{
  "vocab_size": 5945,
  "hidden_act": "tanh_gelu",
  "positions": "rope",
  "init": "normal",
  "init_std_qkv": 0.0785,
  "init_std_o": 0.0
}
MLP neurons of a small language model. Each row is named by its layer, matrix (up: input weights) and neuron, and shows model dimensions 0-191. Each number is 128 + 32 x the weight over its row's rms, rounded and kept within 0 to 255. Numbers have three digits each.
Before each neuron's rows, "fires on" lists the tokens most often at its 100 highest values on Wikipedia text that the model never trained on.

fires on: "ah", "ent", "ian", "ish", "rian", "ic"
L4.up76:127141079090146106063109158165099156154118136125084160126132132178121204118169032140127082158079181160128074155144172098133146140159140166135144134161106089131160162143121139098137174133080156134109153141132094124152133149158161150171106073120145136108122168207126155074143140115105095153151125120137094112113100132088153116140139154140074126150139163178191139104107117125136177106133140131132085096138165113081129174119115149134152098142139129060149081103088143166134102157162202160144185102122153097144146171167153163119110128156172094099102106174155141170083102104099128100

fires on: "an", "ig", "u", "iv", "c", "ang"
L2.up428:118110123094160039148142094127065060136092113139093173138088099131138122141133133181115083081099137116190126110095070107131110131101144128134104145102074116157135107134127113119128141111174105111138157082172046181111110086120080130175100085130107100173141106124143111149152085084105127132153133126154133127141122173096139110097116101072131149190145119083132137101063117133105161144136134098091172205175135143170130117112143110200126076122108095054149111141135092122102142170165155167129132181114164091139086177158137142146152163183146120137186125108179114176174087123104163090

fires on: "s,", "ol", "es,", " •", "al"
L2.up724:108109075110144152084150156120099165126122162099145179118188171154121148173176114080097082102099132145163146190079081151128119107132104113119162110117150166204145145125151081132086070214152097094103122111130124174137140138150092120137148110143127155170146157106118143144111184110123110122107129105112129119104091120171181089103151062172157192207145073155153130136150130162170151055124102081149101152132114122098146123090112111155096113034190037120112112109137103139149164202110169112126162111124132115133057150110131122156131120162143042130098110075143121117158179110106099134

fires on: "ro", "re", "es", "e", "pl", "ors"
L2.up816:144215113102108161146095158073150120136101070162110121133193169123141139136138128152103123152128173122161058139161136118143107107126137090100143133148159112144170087118130116112105059136084056089122096099149089154152158131154115106158117121023148067150120128178136138178153086124117143077150098091165166123110116130163133124087169124149115150115125167101154110131145154078180134092076104089129090126127139148143153113137144159107104133110159139083062094138108096151107121125112150163161144141076136095126125167194133108131149154101098086193157109125139145161210146179147115107

fires on: "r", "el", "ill", "pl", "ev", "i"
L3.up33:099152176075141075108132132127107085162134155095155150110115147168119081119142149189094127101118226153189146128072114166108094108098141058255112126162128160121139107082118136137101156144126137145104162106120138132124108114146158169119150160126125084193146132122123124143140112077128155079170149152139109074112100178097134086104157086137126129078106138162109190111058137096196135123097054118091155091151073124136149093121161102144113141155145125049124060163168060156150123138138130074077188148145133164123126098150140130116140129097122108163139054136112114166091121154125151110

fires on: "o", "ov", "od", "on"
L3.up160:131093134090110138124074156119135146112055135130134148114152182111103137165154119089078123072153124124163092180145105134127178156182120129150146080116146122102188116129129108116073127141133124127127142170173066186132191130165087163174084155110119152158135126152143128143144096120122125114087088138151135153119107108171167100164117123099109126157029107123133097176163058119092137132116110085179123105169127114166150124095091202097085151095101074111131116121129069169137142120120179095143107224140138140130157091153142117108176155127109128146099111170145159119133124159034099104

fires on: " D", "r", " H", "ul", "ar", "un"
L2.up580:070070124076191171125161154161182099148089109137119200145066142139130075113139120119075092147133136069131144124142058126128074132107142138154157098090146132104138108126139102120039172147110113155111167036137111126114123165162096160166141126104120086162121142136097084088132134105132122126090145155090124149131081123162130136135158106126078133172103121101142147212180173143143139191114111160108129160087157121119165157120178118152042108123194071174120117146158141152137111119130160115147130073146121111172078099102098128140135111123097167117113062189110151122171130162122162100

fires on: "é", "h", "erb", "ab", "á", " /"
L3.up642:152131073066146105144081150133092122162158092102128186146097100100114179122098150112083095124127157097120117136146151164095065109154164212121132137104090155094145102155103139141128155160148138129110150114122110187128104131079094143197136147086150083158147138143085092218137120114112145087146115170121107186099054115177123100108138148136080143134084131081131115138118130112126201047141134122113075156185168097120164195096149175109115183090148148118131085124192175133148104173132139133122169144109196163145093152102104131124185164179146154114078108142136048105123147197117143149

fires on: " &", "ric", "erv", "ones", "le", "or"
L3.up240:174166132140118102155152176167100095123167112182172122130142163131122157166151128099108103193119150077163090141128100113126131129100121088166097144112136109175090114179169115112022138116159132128117108162134121144088143180141104121126116255141147123174163150139162135182171172164073124133143147154125128110093089143227130094095133083153116155169130113184122109127062115125140119094153092116109133092156054125102089080104136106119111086111144153073123138146106124168117155127106153078126102053151136137123144165159132122122123148094095058102192166114148167132127165139077064145

fires on: " acc", " organ", "ex", "h", "ich", "ol"
L5.up333:101080151123127094147058178085117072144093139115164174162134143119148121166135148142114140136121124130094154137099081091130147086162104156179140119105092110097159147149158146122153106117137075148105125147107158133134178095152138130108149178186096096113165080177157142128191076091125140110181090135083111173086166064157103167090103106100105140174137195162168163108101082138080160133138120106118063092121137124162115136152117081134103098140165087106143092212128115113154144089156132116116090149142147134147075141105049155102195116144090166143156141183153162163204173143152126135

fires on: " |", " of", ",", " 2,"
L5.up173:109114155128144113101106143137162139140144116148126155110110117145085099130178128133122049096112149100159109110166127138087164130158107088116143161125195104114174134131127075131108122159143162099165103076133119116145122124164074110185125119105087066149219111122075071121127106116122078143188106149114149115070123181202123062099143159119080126159062122110165083237134140144129141110160156075123061095127099124156135097132165162111113123090155059144130117144135118151076102143106110111160115127091166077149197137120196119184167102152148199150169071087130149113084123117128148120

fires on: " |"
L4.up20:143174075135148084128153158189138102091134126194170127121122181110125113144088088114115129108126173147114090183141068184081155070154101125122137119147187158077162160106133106089073060128131108103155116114161107151104142122160105146161104134000109127118226091159145111125169137135143088119171090087081100108097120149156171127088107177110139106148068137120113116138133109122122106110120150116101100109147155108160113061100164118113146126121145068134171095087100117181085075119145124116159140149166125093155051134118120138162198162086136123104121121061170157157141150155098126060

fires on: "od", " Mor", "o", "ula", "end"
L3.up550:088108124137100154142107140176134101105112217140081142138155073119086162149140101091134109112190157147231122141168110107153138102220154112117125131118199176122190193133090112106140130127138121161062113087134124142117169200120144096123096145144198082191151111093127122149084097137058135159132173088091148171176114142179117103151152148091162137170112088124122120116150097137098155150095122115148124125176146150117122188168165104046144087084115100134151129116164062116095099078106100120119141177104140104082154143139109164099152132121149138153107083155145086132071142145149089133

fires on: ",", " and", " but", "s,", "eat", " |"
L5.up9:171128108100157147097102142139129149125142106135130180153095103155092114104131130126138110059081145155098204071127127114143068155149105129105162171055148118120174122154105140107123088137195046138157101121122097156138131119163103045128174170177058192110115190158175056077098132118149101089075068129130092110136088125140143128100132101126169136099148103107129122117103113150091169084107171114122105176137120142103138186130161123163069105118162181100078097182131091102179062207133095129132120144078143123123124087138154109116146141093172134179137101103149174098186166119111125115

fires on: "er", "o", "j", "b", "le", "i"
L2.up358:205119119070161142140166177134116118141154092123118149084095160189048169118118160125111148096086126103168080106089061109141158131090131152163097117107130106126164094106154141112089152103173112092078120162140042140160111192121106131138127084167149121120126148132110112109115074075068148141115123076126082139170123142132156090121094117167096158198151132124167065174111152163158101069114122101122115125189113151148201142124164156173159142098137127093146118166139146121157137192106112157146107096169155176113142055138104124121141182127124076172112067162105122146091163142085164112

fires on: " the", "\n ", "-", "ime", "'s", " •"
L7.up726:179170103091148122163105144118093112189144088178109116129121125095117151101149109122096175133104142150088137158164159111107117094169160135124183157128085188108116135045115167128077111165144110087127139083135137131046038164104125102155165087143174110133184094104091117141134125114090184122189141159129127122160191175155128090152155074171076130094137084165131126136131153167141158076142098165135056135147129155101104132067153150174103142129211078125140118198084147123180199149155119150129165126117151143122135136140134094162189128140099117134130104125135152206179147138115137144

fires on: "a", "u", "as", "on", "az", "enz"
L3.up197:149113127057168180090112114126173134150149170120112129158170153128155147146106080124061140091151173111145172143119163136039142113123069140157118162135112164100119138156157125168153086198153127100147138096117128147105130144140070164160148123059160116141098163147156118118080131049099169115115135112115073153118086145154174134116174153143122193147105102109147173171142081151107138072086128121085094182213109086121117125107180064145115124127143116138139155130123139157088142126127178097202124110111129138129110109173191132087212140089118102122089115190183092190118073173062088120

fires on: "\n", "in", " sh", "ft"
L4.up256:082130129096137114146174142095097147109106133126138097067127106173070144151125104076099160128139149116071153090145092086134096145188142157184103175101044159111152081108073143142100141170160074138135098064182083127122131136130132146172084174102105085174151140157176152091142131132117131119122151149137115178138120146156170124136097068145172160115146142121149127117095088082169152153063113143107129172126130151101137124117153119090153148123126144181135126109131116097121087110169136146149019086105141153060096059129107142116125187110097135170170077160144120113110157163096107136

fires on: ":", "="
L7.up165:093149122115143097117137094152117066160139106136124111150117117107106108134113106141097129185119143114103149142160101136109163104129122109143106140133124183097131114085113105110139085090154105088080169147181109149148210136153110098148121124116120067109108083118078052180146173097089168088132149126132094128187091144161104093121119132085079119179119103176157121144181161161077154100134084094113133150113116104163142125073138109120102059086110154114164133134186101194141116087161077118219126168117120146200120067047122095156153120160108120085100144132191160180088231152143142101

fires on: "s", "ve", "le", "th", "m", "el"
L2.up244:112127099124107113135119113127177098149101156143116129201134114192117102121129132138151100104063143053131154138103105124094115154165120075155163138124143107140091114140085111126099136122095120178174059064127044181126137142150095097101119117095147071102094071070164122112121113103093185149090135128180159090153162119125140146101132044126144160096080113072152188103147108147125094155130115077072107153106116176088125160140139139105135097106085129152145133158146112125111133145138124159134098140097129165112143074083186105113133177133117153117196077181159112084156123137092156178

fires on: "\n", ":"
L4.up650:157186112102194072108154163143104166121102116085077119114125110112100102101117120145102155159118190111116172124168109125142139170152125150122133125109077147117162120058110131147095057133133135165093108075178053174067200144100079094148149154032129024121145096163118070101140176135098230133067107120122108112145129114110159107090155119121125113133130121092138138170163155137158184134113102108130100151149112120116136141115164097132088128121151152129129177125078120124131117106152105165127072139097143190126127127094125128096175150106139141129105111164154094133130161132156177127

fires on: "o", "in", "il", "as", "az", "u"
L3.up132:152132091087216123066115158104147124093184144132094126168093129127143063109104063071116101114133129129141150123141097116105111094165128154186173146118169069159132126143088134134131172173132104076110129071149141117088099167140099158200112214090082118175115141143108090089085132074114160143107101097129090115160122166140160129069128133118148175189101152151123112167105141107105179121104077162128098200115090088157133120086109065099137152132172107136142126097112119115120042148150120156112146137057179152138152134137174099127187150077117128106181123162125127132113197143091129074

fires on: "on", "er", "e", "ah", "ak"
L5.up324:121127153099150138108103226133153169108088122200143157160148141119074135144099087124134137192099074087108085127179116078114175101144136149146113105109147151088122111150094071138130074158168148095101137169117176159139112142125100150129159094032147139119129124109121101091134138130057125068153146137120094119089136169157093116091127104122148197191108108117112148139112144169131078138152150131081103123187118078121127156129167153119115159102145128135097098208153142137069108119136163089138140138113166144178122103122142140153185204122101126099107115152122166142118128135096131125

fires on: "er", "ass", "al", "un", "le"
L4.up526:171124076097154128145115191152131107163113195098119146103147122148101148142076103075165116096116119108139150130094118135104174079143136164144123148133098173055105085122184163189159121158102105146105114128166145136103115152147096181152186159110179121154174117094090113098185134079085134078132135076115117108166109169160138078133171140129090189162076068086210084175119111147138079123117070131130109138208125074123166082127181147124156128131147202138086162130153093095123130133135148121162150092145137125073139134122167152173126164113050113146117074102142101176135139123109103039

fires on: "ant", " |", "U", "′", "umbent", "ow"
L7.up142:149162146120173092090100133184146200077123130192123133058072207121114089069072113079129055100156148116095099069168099147129136103159151138148135097153164146094150166093099085146062113149130093092049104079144151113145104060141132189137101204095091159106152134151126125160143121138109145147064148106124093117115129110140128139067135150152162149134143140117154077119161096122127101141122105159087064167153133113128116140116155109170080096119208089097123109132119117139089108126099129142123139175118098143123126162169142133104206176074131153073074099086199106146188138142169139109

fires on: "\n", "é", ".\""
L3.up338:111166119097211138133122140151151157178170121094168165171119142129088113086121109089132096111124170128048186090113130140129137098190100134152156156148089090095141140001124108108131064141160115166143136105152075167176123141126143094192133166106114108091180146150098094115186148097094170100213133114183124108143143130121148113098144095044130148172107111117118154093179065169106140113142084063040120168132175134134097118126125101146133106090126121099122135157164117122126097124171146123162072154076100137117127114127164094119133141106138111127098131127120079184135098141094120084

fires on: " and", "ly", "ically", " very", "ively", "ially"
L5.up651:151154199153141144244065146121150120179160149107167165166146120093109114172156146082077181142111122106118078174120117109134185118061143091218124202107126103084129121127087160089143134142106134166120137058153069153135167129209114100142125097111130190143114156151126101116172089103116174080099081154210098112135127078140122127164166099132107105121126081147165158151157139147116134066133124143109131135121146114157082124090146132131115115114144130139139169177122102173133093169126132127147089140140138098137123096148069140110144111095103083140145116153120113141179135136065143182

fires on: " Rail", "un", "ro", "n", "im", "ar"
L4.up722:094091096108112076131180137140174107163162097193152097161160196101079108156168202145159075106150156150142089137116130149151115054163126128097158126096170146095107082122149088130101108115107100124114163172138140193117116185135159088102178165115126109142126152141148133135092138075151129098182163113146070107128181120184109076103117101124139137136125131075105227152140028205161125094104128127164101120134074081124100177131156196142117151127114118089086139160161101118150113176093127116123122154123163135126118159131134124132113091155137160097091161119161144138179136158140136165

fires on: "un", "od", "ur", "l", "red", "al"
L7.up44:141131096084194163062179148113046110127081180113113128136140128144078192128132155055074071078115151189177162126120149163119121094155103115115137175109120163138132100109150135166080153131114104104131101127126124149133095195109069093169172093085103114146164130123081116130142051135098140076078125107070067067145118103182143118129122153110050150132075094103130128150170165169141150137104139158164082110144124096112148119146111137110130148072153097081186147096128119126163114148136169082162106123132119135120127162180103186150154102128054113156123174148211175106141136160136109102

fires on: "ian", " German", "rian", "ish", " Russian", "'s"
L5.up684:171129106118131116143098134182108085176141044155131157134120138151116163092131131114121144090078185188085148171115137099076137126186054086141143199118130101117143078094123113101146122113081141107072097132129119152065122092147120123109136096138099137147189083168109120134150092126169117085099082147101107126148098131114156129149185125158105113140120105107130097133118117172115118085159130149139111181160164121095085154132145128125135116110108112130193086139102083178181146152105169139137123115138126097138159085185100142083145099129154064087112105240120184194152103123051142164

fires on: " and", ",", "ine,", "s,", "es,", "on,"
L5.up893:125152130104092166089105153110162091126121146102169101128205166158107187134191162115098026104109119147216155179150097151102182144178135172132181146137135065158145117127094056111120149205162129128114092067117131128140091146113090111196110153125134129149170130123119197140095115121082119113148122140141153080125160124175118089103128095142127111151066168115156131121116122129110182099156102097159134103129130093116123154114178115161071108135114087123110104176089146162104129196136127151171087145091111094107102170136196110144135109148113064081157083160153131114110092130152105107

fires on: "per", "ian", "iet", "in", "ine"
L3.up495:078130082070176120109079106151180127092147128105148148078117138146145124072109170118078148107092174173115175166140133145130122099134067098149133154160140159196128076090125114056128139196163154093100129115087173223123129115169144082100093088084100114182183113097152129117169175093095129127104134130096061146136156101097184132130136096118128125154145083156135167175113106188131118156179145067150143127172142091124076072137125150147142135118136092069109028164135131120127093145096196108160139141110140095079145140201111114163188105102128119131126099122153112143122159122063101093

fires on: "am", "ib", "-", " •", "i", "is"
L2.up736:191122101091171131112136156108171147096122075087127164042091149125091150099147107129127122173121156149195153181135138136066129045145109119185155136143123146136113129106131163138130139104179084122082114072150158144084105129165145121165116153151072073113110163124156089092170156118144156135118118159158108127116127177177179097082159077094127168174141117095123116161109125146180171042131114112114122143141148095092139138072138152127085157092100034134123077160169107133128102133121091059169110159099151110163126093063121141201167144110085096118148060115118149120155095131115152124

fires on: "is", "re", "ur", "e", "h", " S"
L5.up770:045108124117128137115074113162126162112128093106156171088125187157089146152103118155136125126111138131115076150190118146107109105145146135177180170161207110119163106134086109121143085111095094078142127113159180171184148173117150077219121120039134159141168070133165105134151112084131160117147086134075137118133156112121133099072157091128143144168096142179132131125092129160161123088129112126169125130110109096174083116119146131108094151019192101125130125138136135208095054136132127092129114121096144040133059147194133104144200146123132168120173094129132185117109138129139106070

fires on: "y", "a", "ay", "ny", "ö", "uk"
L4.up415:148123136153143135121075202198132072104149133113113103045108129145154136078149094130111124092144142090141188113115131159116157160160140161113142145087065112142113084111098156102146099135090127110088165111138068167089180131153169082161159146063084103192085160153131131073092139135160162113086145156147063134160117187105134099133126149145113194121093127110156158085196117106113126128177170176125138109169140150056117107177194147134130123167130098126116210150151113097161118132105118147117147117086169186164083133172126152147129131152081162095161064145084144130098094147053119140

fires on: " born", " died", " her", ":", " the", "|"
L4.up727:126147091090137087129144117147106097129127195097139099107134134138074091101142167139129143135111177130073138090161082160147197112145154131127132129126170140170165141097116127134096089169160140099121143092151083160094151125087143171149142137112121072151096176175103041121131101128090127113131136097185094097148160170075149112118158141099127148114118138141126177158208135130120119107080138124164120125150157139134129089069143146156152100075145068122082139155123056179086105139096115125148135154141141164137133128136162133127166165132142072161077132110153141238065147190108065127

fires on: "-", "\n", "=", " |", "In"
L4.up100:167146111093204146069144148086123200123090157137134158088133137201130125118109167129123168135121151078134157144166147176079126128134125153105096196119078148183158135095147070123110113133145141098128119093228135159092190090126144162110177126056122080128113109136136104111079090074105145094106075186142070090171115188154146146128127111108112141166129051132155087098166089120135145098096137105102077172104108075124143098093142103114090129175156114127144107155157144146127141126136132121201046166092112210112136139142151141133133129118132092099109102150143122144146089185142180151

fires on: "r", "ar", "al", "ent", "n", "l"
L3.up525:108115134121167135120155178095125117104161091165160201099126153144073077138134080085096072202127127121120137128121132107100156086145167100130164136094084146168150151116141095125106143161140110129100131121075197110090117156184117099169152115118116119112103126159127089158127128104109192186123104140167128141131113170137156132097184102065080167134131039149132183170136129146207106088083119134144118214152101101112167153109183118154128116109158101127085106102091105133152089138102227095157200084113186083107098126120145150100133113147109170123106057162124185130168094201140125087

fires on: "c", "n", "ig", "d", "iz", "is"
L2.up131:152124097115165076144181142162085116126171093154147134116152132154104141156136128187127102136146133153165150118109136142095140077159141170135095124076100125178120120125115135079139073159132110173129147101151123134129152141135138106143067100124153111143129086116092084082201062112089176088146128172135124103176122164141171138094153113109142200154082110140087115126096074132105176080128153123114147213160065077080144142142125134169077100109141048138177107140174168122065078169091119119133189126110183129091115100147121129080110135134107117106089136154140094205216062162140113080

fires on: "ed", "er", "ock", "ers"
L5.up170:084137102131154086124159163118072136076117143161146153154179252104106177065159140147096103080116126124183120180120070111093209062206145101119092172111171102090142127111114132153104099105167156129095148058149064225152120157195088110143116154126116107171147137131132148110167056113111112144114121100174125097175150097158149071100169130111124097173071160183130182187127135148095105174129140084162157108148124128137126170108149131158137136135132079082110167138065107107142108159079155104147139161114150092131116075139105146114135160125114119133090121141145140088122149105081159115

fires on: "m", "ing", "u", "s", "le"
L5.up372:138110136053118096160110129093140096177098169065142151146118175158105121129135168160134143049100162111166126131124064108065185103117120126137114137165204076140171074142093129085106076193115176127112103103158075155125168130154137114125104122141134093109170147109119095138100052043111154140118114146120080160175131143140172096077208072135129175168083106112132073162179174146139166116113146151088082104174122122132120102095124165143119143088133111179168156116109087105103159115077126173165156092103077113113133104160190121149127185132088101134155177059193115100111072138124185110

fires on: "ol", "it", "g", "ct", "ich"
L3.up682:166110124121141128076146158134108161139098143156126152118113133099139103136169096088060109141102120070030135131075158081071123144140086117085121108114075118164092142113142165082206141121113136097151134127140097116057092131108104102147151179135139135119126118129129103157148148108135120134131058147153119152064145081114111128131116082117188134143127099106126129110082102157123177118058095112130106083159129122131105127123129095153129122183089115150044173148120134122178120124169103129129153157134160123219132068080120175130137153143139141179131120179128151172188119140098108135

fires on: "a", "is", "on", "ia", " Ta", "e"
L3.up130:177072074094130072185096150153128129195132134060138171112156162176119183172168128086138170084062103071147113119164148204113190122100145133123149167073123139105118149120133129161091113144125129112133137119143088108103166185130117110147120116148198075095108106109133111109138114130125063113149104095103145140079166120139107079108120157105207194160148098177186154099119145080116095134159140086107134171141098098125131123149171116150154100076160147137122190171136059118127072135095109130134095133126123102108112089129120156144105119108180118107199095091140129162146095158123122082

fires on: "-", "\n ", " by", "=", "(s)"
L5.up666:102167093075142158132143123149094149167114107159109096090124148126101156064136158128077147152156110130126199150167098162111122171093154096153161192112160185081168133068135104103184113176124115144120132088120141134053070158140108078123130134073207109129126112136093080115183122111092136121118095161131086125169117155113157092140146098114145110174122119073161204182132172128139189120146132103112078185133149140113125122110099112107115111080111107164110105141101096156147162189150091103118080032121141118105138129124143128134147114141099130136118113112153163205137175123161095116

fires on: "ah", "h", "am", "um", "ak", "ash"
L7.up588:138166139063142115091124149174142162167086151211192125128145155107108111153147098069073133155168153144154097136120131078114121127133134130132116104080149200137123145161100119149170139154120119146117166110122090185146091162123139110165147066086148077132131106145144105052168143076102138150148112137101066097120131080110181102105101125108122154161089155133126170141080114146169240141122154141144059106158105042130155177124122096136137146126122100130119114143109111134103136152171148117126161174091176120152102133079168143106152144114074095124105095204147147147119134179063166126

fires on: "st", "ster", "ell", "ers", "den", "ed"
L3.up301:069107132047169108149167134140087087074093140192158176144158145084064126116189132101123112137139141062116137151146117073108146141176135146114170135103140098132124143151116152123116053125156104125047126120158078108153165117146124128058151126140121102155150148147136101099195161138129229092158139096188103095109116080118140114106155101122154118162137156134158110199109127167147120174087110094169118126135103184102122149106106171133079071110186098110118122137163126176169122150116147144129098059116118158096080090122140137119132137146142097144122155163122166108162085092101154154

fires on: "o", "a", "ama", "ed", " To", "ing"
L3.up652:081090183144138162082147182102153163138138064199101120117101111200092144146100074101132069096149116085150126167155120089051149147182158093127120108125109145131143050095141103162113109143159166131110146136171181120118106183187129097121135150079103099161154150131146116150140097102086083119108097134162101127118116094126100143113113081114153138145118136171088110163215150096149093133107052141157122101194054169164110132117120182141156126066172146172151105148087092098093095110098098131098147133098126125132136127160153190067126150143107131127138147145189082120134174172066127111

fires on: "ong", "i", "ib", " of", "at", " Over"
L2.up42:140136099137149140112150162188118138106111101087169162015101155138137087083069111108115089133117098149161129134077096138094148156101176104135114151109109086083121126154162125152130168203156084090130127142124125164136125106155128179110051147151088075108121138165154140109155061088113095148070106188168107152141071111188125123097134095149166204120134112134155107147106090097203150124096103157126193176155066091155140100113196122120156099087115105115130127119140170153100118121147129137151100123143219163165097119121125114215117132128112086123174141148112144158149141107112137108

fires on: "il", "',", "ut", "ome", " do", "ess"
L2.up832:135143134144141157165137145141132123156120140164135112157161115157103091206115195191111124056078125061149128140091152077134134103095149143138121155154120082130127148135105145191132158122101137129100122149215134090078123146148090130146145091144083088123084143137097111074179105109078135148119132139082098075135103113154116087135112078119146206151104091115156101195211061143169167111139130116092099143138154107165165125071104143156068091129160160145170119104178124147127123147140116101183168137124116099084113128089157115135168103115096112101150206175157105174205071113101083123

fires on: " |", " /"
L3.up865:168097122067157103105086130157158129211136138127172135134116162117119075143108098086077077192149157149198121171093082111104115081154146128135155154083083126139144130110114103106115175134137152133162105113105113168107136133159090120154137158064101178133172189067088099155185128112094146123132079183105138161116068158146147121093159159097097148178050161136137138161158129085133122115141080138146088170191112064128177118115189096143128138144136064112174069088112180149080083198153108127158141063120124108153089108115134122156204114152128122149135107160139187104125067152122118088

fires on: "ly", " very", " most", " and", " more", "ely"
L7.up7:154131182130118136150081163212114087084149099151116147213148130104123095146112164097109118124100167097114144141150183132085096116124149141192149160127153140098121111093036117052155116149136124177111130089155131170170159129155145113191135100136137129128105142113123068124197150130103124142128107152121098116225084127119115115141140130110132090086073138131157184156134138194118102118130143119182090191115136101110047112102117114102157081165119096175103128136118100169074136172101098116156178174118131122147110156181059112114115149092082102141156089116113144097156114098084118156

fires on: "o", "iang", "h", "en", "oo"
L5.up1:143116102097177152149121124131108090120126089125087131104161155114120152091170081114119147089092117121140128203171117189155123103114137120134197094087134104123195145131131135190089154151149088132184107110169165124114137177148088100189119116134070142103142080181085097113171069113124160094118116201168076162147193079154140112165151059092103147147137091104112122091118075101101087112107098134133150124152098173174105158122100184121114144096145084129172151164136045115117059105150169124118114128128135108074101104118147123178156146104078164144193085178128114118153114088116147047

fires on: "'", " is", " of", "od", " was", "pl"
L7.up674:174150115111112146155111176189146127113109156164154130109135135109123108119183147100124154171111129117083159133121098132093118072166119137118134188114101121119129166148121119100137118134046154107118118148152135136082170133162112209079149162101144102122104090085127108198101111064107145120136140143127178132096117171090122138129150139042151135136116091146125060135182106124092073093116111095137128167118090064154138105083154167135180134155126114109178097084106094106107113134137162120150078130108098065190133123137106178095157174096166201100132083142167149156208123099119213091

fires on: "o", "a", " which", "it", "u", "us"
L5.up430:144126137147155121124097155079169121151164114170112194113119152153117119127098087149109129094071125039133148100144023113135134149195097124158110112165161166112140094149128143198148092188075132092113152127158152148150105151146096144147155152074146069200086156121146107106128135074137126143099093160102153127120133126158176110116153098099104208114150119115130140175126094145129098111079032093114126161168139120174150186123125140076094143107132115183144149165103066149108156120145075154134189128093115134134109144123149126101176174110169140179118135188144121101137115153068119069

fires on: "ine", "ment", "x", "ix", " tit"
L2.up665:110159116145153118158068166169151076091132131153120170133118158129144154089097089170096114110158131075091127182122145155138100090149144128139154149127155129139105155201091148135144119199132115065089158095157144171141137091162121146136138124152144112190147152111132118178098148096090129151101094076146179121096132143064116159138154092127125160124080134134145111053171074138145124153078103098072125146129140088089127065137158166131092101141122099173116103153114014114187094114050126119144182195107165163103175146150108155121120087137125106076108109141163156158197081105049134129

fires on: "ah", "es", "on", "id", "w", "ar"
L5.up733:076114098087148155102127159149120108149074102159142135111081106119098077161092114044109142142175146132098157146189104106136112129175098148165158191148124142125143087119135142098132129138137100149086126099099127143144075102070095197136123079029110125119145121099086136121159114095069187124141164120142095167099185154122117104110165110127111208169084139106174150195089108169122180106154092114127102157135099105103143162133129141139118170171092130150145086163125148154159112072178148052121131141137090140183071138094152149153159150169080146123062125113189174114131150077143060122

fires on: "ic", "ig", "ven", "c", "ated"
L2.up735:115144094098148067099133100166114123159155115134175119147106131146078108135170135091145141130123116159165090121088127099117130127115183143167111155125074101181150160110059118129151119182138171128063151126094140118065180074166064147117089112153106081092126104112118122172101086159059117093102134159191087191154110124122151140116092108114157190162122148044168132165138145136105145103100131083095097165135146053094128140112149069180164126101160072138163125138124126103167158221111184148121099146082132116134100118135094121125132131157146135087146121104141120169123088104145205103

fires on: "el", "en", " China", "i", "ing", "le"
L3.up89:087181146144150118117145127166129145123140107177174181073123144091125079107076125206161119091135071100075125146101120143145086097097160107198103107103102155117134042088062182133109166123160144101140123110159107151115119139140120153139093072161143120191108163088108160093141129147156144123081136180134108156143143143118141078120181080124115139141118117159137158128109153111143129114122117111088172097122150158166125066155188176119100167178141162121123163170126152096169168136088128114107117075179206123113118110174090172168143204169050132128150111141137130093130075140136140064

fires on: "o", "a"
L2.up9:107086118081225153112134149119187175085158152108097127141126167127066104099119087100084138106151154102151177142182112124093130152114114136147127123141117121090117119078134184209160095153118100151057149115163055169144115193091133172150119162116170087156137182166119115103126152070117152118145113118172148114104107143128120110140155054104143128107100159060133143133108118166073135141099162100124096125168117120107162142099166113190138190139134137166130194073107086160169102130081122144139076120139138173114130078179175116071117139117154132143132086204142119099157118172080138066